Part of a small language model's weights: untied embeddings.
MLP neurons of a small language model. Each row is named by its layer, matrix (down: output weights) and neuron, and shows model dimensions 0-159. Each number is 128 + 24 x the weight over its row's rms, rounded and kept within 0 to 255. Numbers have three digits each.
After each neuron's rows, "fires before" lists the tokens most often just after its 100 highest values on Wikipedia text that the model never trained on. A number after a token or word is its count.

L5.down157:134110146147145171140151159113155150116152109105111085123147131095115139109117175096093095133107129086181106166140115089141146139149116132136115150144139146127139147075097163078143130132121142138099146151120129160155142092115105123120084106195154068115145127162110153131128137159137153105149118125085087132154109116148141096163146087111150118081146120126123155101123111090112113148111109122172096152148153135113146127143126136118129135157145137127125139185092125139100137090119126
fires before: "===" 27, "|" 14, "==" 12, "=" 6, "S" 6, "====" 4

L5.down132:107099130130141151150167143140145139146080141155117123139111118121117179159098120123152143133133113096163079128115176145164117114107094196132115135119099143090109098096134052119118105139137113128147127085129126120192138109130124116114098112098090127146111115101131161130126124136126124121143116181147116106099146109156119132138138144107131138104144131106129119172162144126136164089117104149085103122135106148109118138150076151184105167135137169124161124100155135110148113115160150
fires before: "," 28, "." 24, " by" 6, " and" 6, " to" 4

L11.down164:126124186148131102181111121160182129161155129114132095132116116137124146121129113134096154087100116091113098129129111160139124096088123160113123128159100129123128128113138134146106158161136107091142146088092167135140138122139133110093120147119108147127163124126110165180102129109118130162139101147118106126093132099147124144079159149122171097124070144161132151115159145166137164109119107149100137130161075130157149086109118147106131116146114168118147107123084145106114090157102162
fires before: "." 23, " and" 15, "," 10, " with" 6, " by" 4, " which" 4

L3.down145:147192149117154139102134166162120112082134093115147111124148102153071116155128133148090136088122135111085131176114110138111167104143126109128112118152139107126109117147079112135145106094116165113156156123122150139070122117132162181144106140136131171155134145159131114126130146150116162157111149115124171097114111123129086138120106147131120118116121113130116117130120127114132126130127105126110075137157204095141090130129162099096108151178116152152117144135153163102129118078133122
fires before: "\n" 100

L4.down578:143142118118173115129137117093111109139144095152077122120122135123148095134153156092088166199141076123122129103150131132135134114135127124115153186132157126118088136150103127135091133163125102127099157109100147072120143142116118103103117132145173141142137144119133156121148159132135133098159104154130128093142114133162074159127130165126153121130135113133124065142154092129057123109115124116140120101146133129106131124170132129134166106131150105103159069122170119127161168119138142
fires before: "==" 26, "===" 12, "In" 12, "A" 8, "The" 7

L2.down416:173188105121158166107141153160149089128161137122152138120123125115108142174138153103101127106133156101125123186143107136110169124145110118147099110152138116120125140134115111116128156115117137100123170150137135129103093129123164120151127117154117128148137132213131109141142106152119129120095096131086127099128160107122065132097125120112092130098124093135137162145130115085101163145100119106102078141119181089113102140129174099143120131176114165110156139106120134139111113096115130
fires before: "\n" 100

L4.down161:143103129114120126153128121114103158114116151119095104119137106113098128107147161122150098167098100140119111121149104116130105096119102118125129168114127141119149130122097154177144107130115137145122105107096131110148235177135107151113127119124154108153113134134113114129126135161131173164104168117113104163148061181128116121154161091108153158108150127135131123111116161107108141114069142130134129186147167084130139145120082144113106105167142157098132134128109133120115126119148120
fires before: "=" 22, "===" 10, "==" 8, "S" 6, "P" 6

L2.down207:155212124129150171104155133146114082134135155142141129142133100092128142152149134082097139098131190113098143155111145131136144141163141119113110139132132092130115146144101122099136129097135126111112179145127120158092091136116152136128132094170145120112113129206156112145083109135111131148113102141094122124113153135109092144120135133143099105081160128147132143171121118106111128165117143105114104121125189125094074115139153095127097122131117168162151136119129139111114097109112119
fires before: "\n" 100

L2.down237:122142148141167146133119151088087102138154132137101132103115156097135091130100114102094134148158112141151140109144116145113153138118139131120124172117159124110162142165112128148112106133104121119139114119129127103096117116160177111145048108177134133142126147122133143165135154100149138098124090170145163099065134141129075127092146158120139136114114090145099089118138113131041129112115155158123135099119164127149114162173149119152132132105098111109109127130152137149138145155155141
fires before: "==" 21, "===" 15, "The" 14, "In" 11, "A" 7, "On" 6

L2.down287:156182149133131168092166127140108099143122160120138129134144094091134154118150160079104125102126183135109134162135151141135124148153147127120130139089155108136126158124109128103137130099117120118088166146122157160106106099127118117127131065179157132105119126174158106160104140138105128097127093140101109093125148119119077140107120150121108133102134126144150151170126118110071124159116156109113106103139214128090108130140147087132100093128122162123166137117119132121113107134122117
fires before: "\n" 96, "==" 4

L2.down185:164178133112161166132151146160133087134138161137155111145113138123098149179133139110094108089127149099121127193141135121101175134156142113135076118124150127125123136124093098122114127120110143105120176161146112141087083114130153140149114119158123125136129128208137105153131119149127134136101109138108127119141143115110100146106114117123102119095141085099123154136147134095101148140116121111121082144134196091116101137126175084135095125170100155138131147108107151139143106098106114
fires before: "\n" 100

L4.down450:130124104090132073143132118096094124095177143103107119112096142071157147120154175096134117184115101112160116083118140109146115141133109101113162193105133142129118110121075172136128128152170105129116107116093115143107139157077101131108142129144137142148123116118118167116136140151147142141123126122095114134141164162127146135172152182148145136136155111150116103118134139116100099116103175091119155109168116116097140118145098115113104105142150114085135117146144119154142132141168158
fires before: "===" 26, "==" 13, "|" 9, "=" 8, "S" 4, "R" 4

L3.down449:163102074176125150107143135150149095158162102111160129112112151125169118146129107157084105146119154157157103155135156119123129107120124141137142163112112093088152159140162133088118096131145148138089121152100153108109128110196132125110112157128147135100138136144084153114093121117130098085145173101129126117105112140101099099151169151122122101114105100107148096137141131156132105171111151171158135140153134119123077122114166143162123135109127099145122138115089109105090146137167134
fires before: ":" 34, "–" 23, ")" 7, ")," 7, " |" 6, "," 6

L5.down558:131126130102148149118142098156125079171113167123153083145134126150153126151120111133134113121122160151144107112145166153109110147128146131144143136116157116099106084174129123109165084150149143053122131137131084128126110110148129129124102117125134131129107157098180102108146130054172087121147114108143153129128104124073150166143139097135156117082164079162136172106135161080118104129117150137122132136136115130158094136141139155142121143129091116114127104113147171117123153121148116
fires before: "″" 28, " in" 12, ":" 8, " |" 6, " on" 4

L4.down291:109109128084140121163107125125132161131138102121136116106094084124112163111122171093131123116118101131164121130164139090094106104098138119128131157110127127133124121119158162147125100128110158141139122104111134139143216176107090124114133117148161114159121131176109110133142090135146167114101150107127114121125097138096122122154148112111158141156152150132126106101143158119137100116080121105130133179168183096113159197111148139127100097149125109124158120158123107148117103143118073
fires before: "=" 36, "S" 8, "C" 5, "P" 5, "===" 5